config.toml
n_layer = 9
d_model = 160
n_head = 2
vocab_size = 2048
norm = "rmsnorm"
tie_embeddings = false
beta1 = 0.95
lr_head = 0.00748
warmup_steps = 0
decay_shape = "sqrt"
batch_tokens = [16384, 32768, 65536, 131072]
steps = 3030
MLP neurons of a small language model. Each row is named by its layer, matrix (gate and up: input weights) and neuron, and shows model dimensions 16-79. Each number is 128 + 24 x the weight over its row's rms, rounded and kept within 0 to 255. A neuron's up and down rows have the sign that makes its largest values positive.
After each neuron's rows, "fires after" lists the tokens most often just before its 100 highest values on Wikipedia text that the model never trained on.

L2.gate99 [127 114 145 114  92 149 117 131 146 128 109 103 147 164 113  83 143  72 178 119 144 135 116  82 102 116 126 120 142 150 160 114 150 112 149 140 141 120 141 147  93 121 144 105 114 120 134 163 153  76 105 111 162  96  96 102 105 134 143 107 113 136 122 113]
L2.up99 [113 138 158 131 123 162 115 150 137 174 158 131 126  82 155 136 119 137 113 126 168 112  91 107 138 116 145 119 121 114 130 145  98 113 117 157 102 144 146 123 139 148 157 126 180 138  97 148 172 126 117 100 140 131  63 100  95 143 139 118 125 188 113 123]
fires after: "om", "op", "n", "i", " appro", "ic"

L2.gate296 [113 110 152 107  99 139 117 110 167 135 162 147 115 144 127 108 100 152 135  99 129  93  93 162 123 135  96 140 141 134  91 126 152 137 126 125 123 110 185 118 124 115 137 146 137 127 113  91 109  87  84 117 141 115 124 117  99 163  99 166 181 118 127 121]
L2.up296 [151 133 129  98 129  74 110 134 116 127  95 126 122 112 120 102 120 148 171 134 133 102 135 119  80 135 105 119 128 166 170 104 126  95 122 160  89 114 142  81 152 128 187  87 167  83 126 136 128 115 123  81 134 109  98 120 117  98 112 111 118 134 142 119]
fires after: "amp", " vers", " consid", "ip", " mod", "p"

L2.gate525 [173  96 164 117 121 127 138 138 180  88 138 113 126 168 137 141 106 188  99 170 117 136 136 122 136 138 111 136 118 151 124 115 135 162 103 129 150 120  79 141 123 126  99  84 131 127 133  63 114 105 127 134 138 123  93 121 142 151 121 154 117 125 128 126]
L2.up525 [150 149 115  91 139 139 112 152 131 119 138 127 101 144 122 123 119 127 125 169 132 145 118  82  96 157 134 148 126 110 129 127 134 110 166 119 113  97 164 145 117 127 112 166 119 116 106 114 118 123 144 125 155 160 123 152 106 119 177 134  94 161 132 134]
fires after: " bro", "ra", "e", " Bro", "o"

L2.gate471 [111 138 126 119 144 103 118 127 125 119 143 102 114 164 136  99 121 102 165 152 123 129 159 127  90 103 120 204 117 176 130 139 117 138 115 119 121 158 149 129 113 156 142 125 158 119 155 144 136 123 136 138 153 139 143 117 110 160 121 117 134 133 121 120]
L2.up471 [126 109 133 138 148 118 155 141 157 150 148 120  82 178 206 125 177 141 164 131 100 134 122 110 166 146 141 139 101 135 133 148  90 151 159 122 151 110 150 133 143 117 150 161 151 121 132 132 135 127  94 134 133 116 162 187 133 159 164 154 117 127  98 133]
fires after: "ra", " Ass", " Br", "C", " Can", "er"

L2.gate148 [125  85 178 117 126 108 168 149  97 141 129 135 106 154 152 117 142 116 109 147 178 122 116 130  95 158 119 111 121  95 136 126 107  92 130 138 158 164 105 124  94 124 127 141 105 148 133 129 155 106 131 165 129 150 103 132 137 167 153 151  96 148 108 120]
L2.up148 [122 178 130 140 117 106 132 118 141 105 108 109  71 113 148  96 118 115 124 148 180 164 130 113 133 100 167 144 103 123 128 166 148 113 125 127 112 151  71 122 119 151 103 122 121 114 138 165 107  77 120 124 138 108 105 109 157 131 104 118 109 126 117 110]
fires after: "\n", " Sy", "r", "===\n\n", " An"

L2.gate431 [126 102 143 166 148 106 133 124 168 129 114  81 178 128 118  67 166 102  90 168 163 176 141 117 118 137 116 116 131  97 137 150 138 125 142 121 151 106 139 113 157 136 153  92 159 121 111 118 163  88 110 152 144 144 143 128 118 125 147 153 187 101  82  84]
L2.up431 [172 101 129 126 130 146 120 145 146 120 149 153 145 136 124 109 108 115 111 149 138 118 203 119 111 153 126  90  95 119 107 126 160 138 101 149 140 112 123 131 155 158 154 116 170 107 112 157 131 135 104 131 154 116 101 101 135 119 168 135 167 120 101 113]
fires after: " rem", " Sp", "icip", " Pe", "ist"

L2.gate311 [130  78 156 131 123 148 147 123 146 147 123 121 107 124 166 126 109 123 107 118  99 116 106 134 142 126 127 171  97 177 143 157 128  86  76 137 117 106 124 113 138 125 137 129 146 134 130  98 145 123  99 169 113 133 127 109 114 174 125 106 162 148 119 146]
L2.up311 [120 102 116 159 137 143 145 101 130 124 123 107 111 127 143 111 207 157  75 144 155  82 114 134 107 135 131 115 175 155 127 104 166 138  97 142 152  75 150 166 134 101 120 170 115 119 155 115 123 130 143  86 148 140 115  94 124 115 157 110 154 114 130 151]
fires after: " ex", " n", " leg", " pro", "urr", "ist"

L2.gate572 [139 123 182 157 138 136 103 119 184 138  89  62 111 116 171 168  71 108 136 132  91 122 149 125 137 126 121 136 135 124 156 136 125 175 130 134 110  96 141 100 178 150 151 128 123 132 126 125 109 126 179 181 128 136  96 150 125 157 131 132 163 134 128 143]
L2.up572 [197 114 136 120  94 162 111 154 177  95 152 161  77 111  97 197  83  90  96 144 103 109 120 143 136 122 128 175 131 118 135 168  96 131 144 108 127  62 134 122 106 118 128 132 121 127 111 131 154 109  94 142 120  73  95 112 132 174  72 133 145 109 131 111]
fires after: "im", " a", "ut", " are", "ivers"

L2.gate524 [123  58 149 134 113 126 123 104 111 191 130 108 131 141 174 137 115 126 145 122 148 144 115 131 120 122  98  76 119  73 111 117 149 144 187 124 182 133 129 141 105 134 116 163 112 127 116 141 138 129 115 124 182 151  82 133 119 121 110 114 126 143 191 106]
L2.up524 [ 98 105 127 111 117 151 158  75  88 142 146 122  97 120 125 143  93 171 124 121 147 109 123 131 131 165 124 117 102 126  85 119 135 116 146 127 131 146 118 132 159 144 145 139  71 120 136 167 119 153 109 144 165 115 116 135 211 136  62 147 137 127 163  93]
fires after: " No", " E", " O", ".S", " desc"

L2.gate126 [149 107 151 142 110 116 130 116 124  96 117 153 134 131 101 133 129 131 119 141  82 136 113 144 132 152 157 144 154 137 132 140 115 175 127  90 178 150 119 113 107 161 118 142 136 135 139 138  70 179 141 108 133 103 133 100 171 123 104 130 172 166  80 129]
L2.up126 [210 120 125 107 134 145 136 117 165 149 112 150 147 134 131 156 146  94 146 135  89 128 183 169 147 133 139 120 121  53 137 121 137 132 167 137 155 104 107 125 100 126 150 120 130 136 124 124 138 117 115  87 105 117 111 135  89 159 163 102 142 133 126 118]
fires after: " J", "er", "ol", " S", "or", " "

L2.gate274 [134  92 131 141 119 143 200 150 156 126 147 159 109  96 148  95 140 111  99 122 151 144 128 132 154 157 122 116 103 127 132 139 146 117 175 135 132 189 136  84 113 143 163 120 119 107 142 153 106 121 130 147  66 148 133 132 174  97 130 145 105 163 105 146]
L2.up274 [157  98 114 140 136 109 125 101 110 158 159 106 112  90 107 150 135 105 150 111 106 144 110 122 172 149 176 126 147 151  89 157 199 145 133 162 113 121 107 154 128  91 130 165 125  80 108 139 147  90 131 123  96 130 136 149  88 107 101 141 155 121 155 127]
fires after: " act", "ict", " art", " direct", " sing", "fess"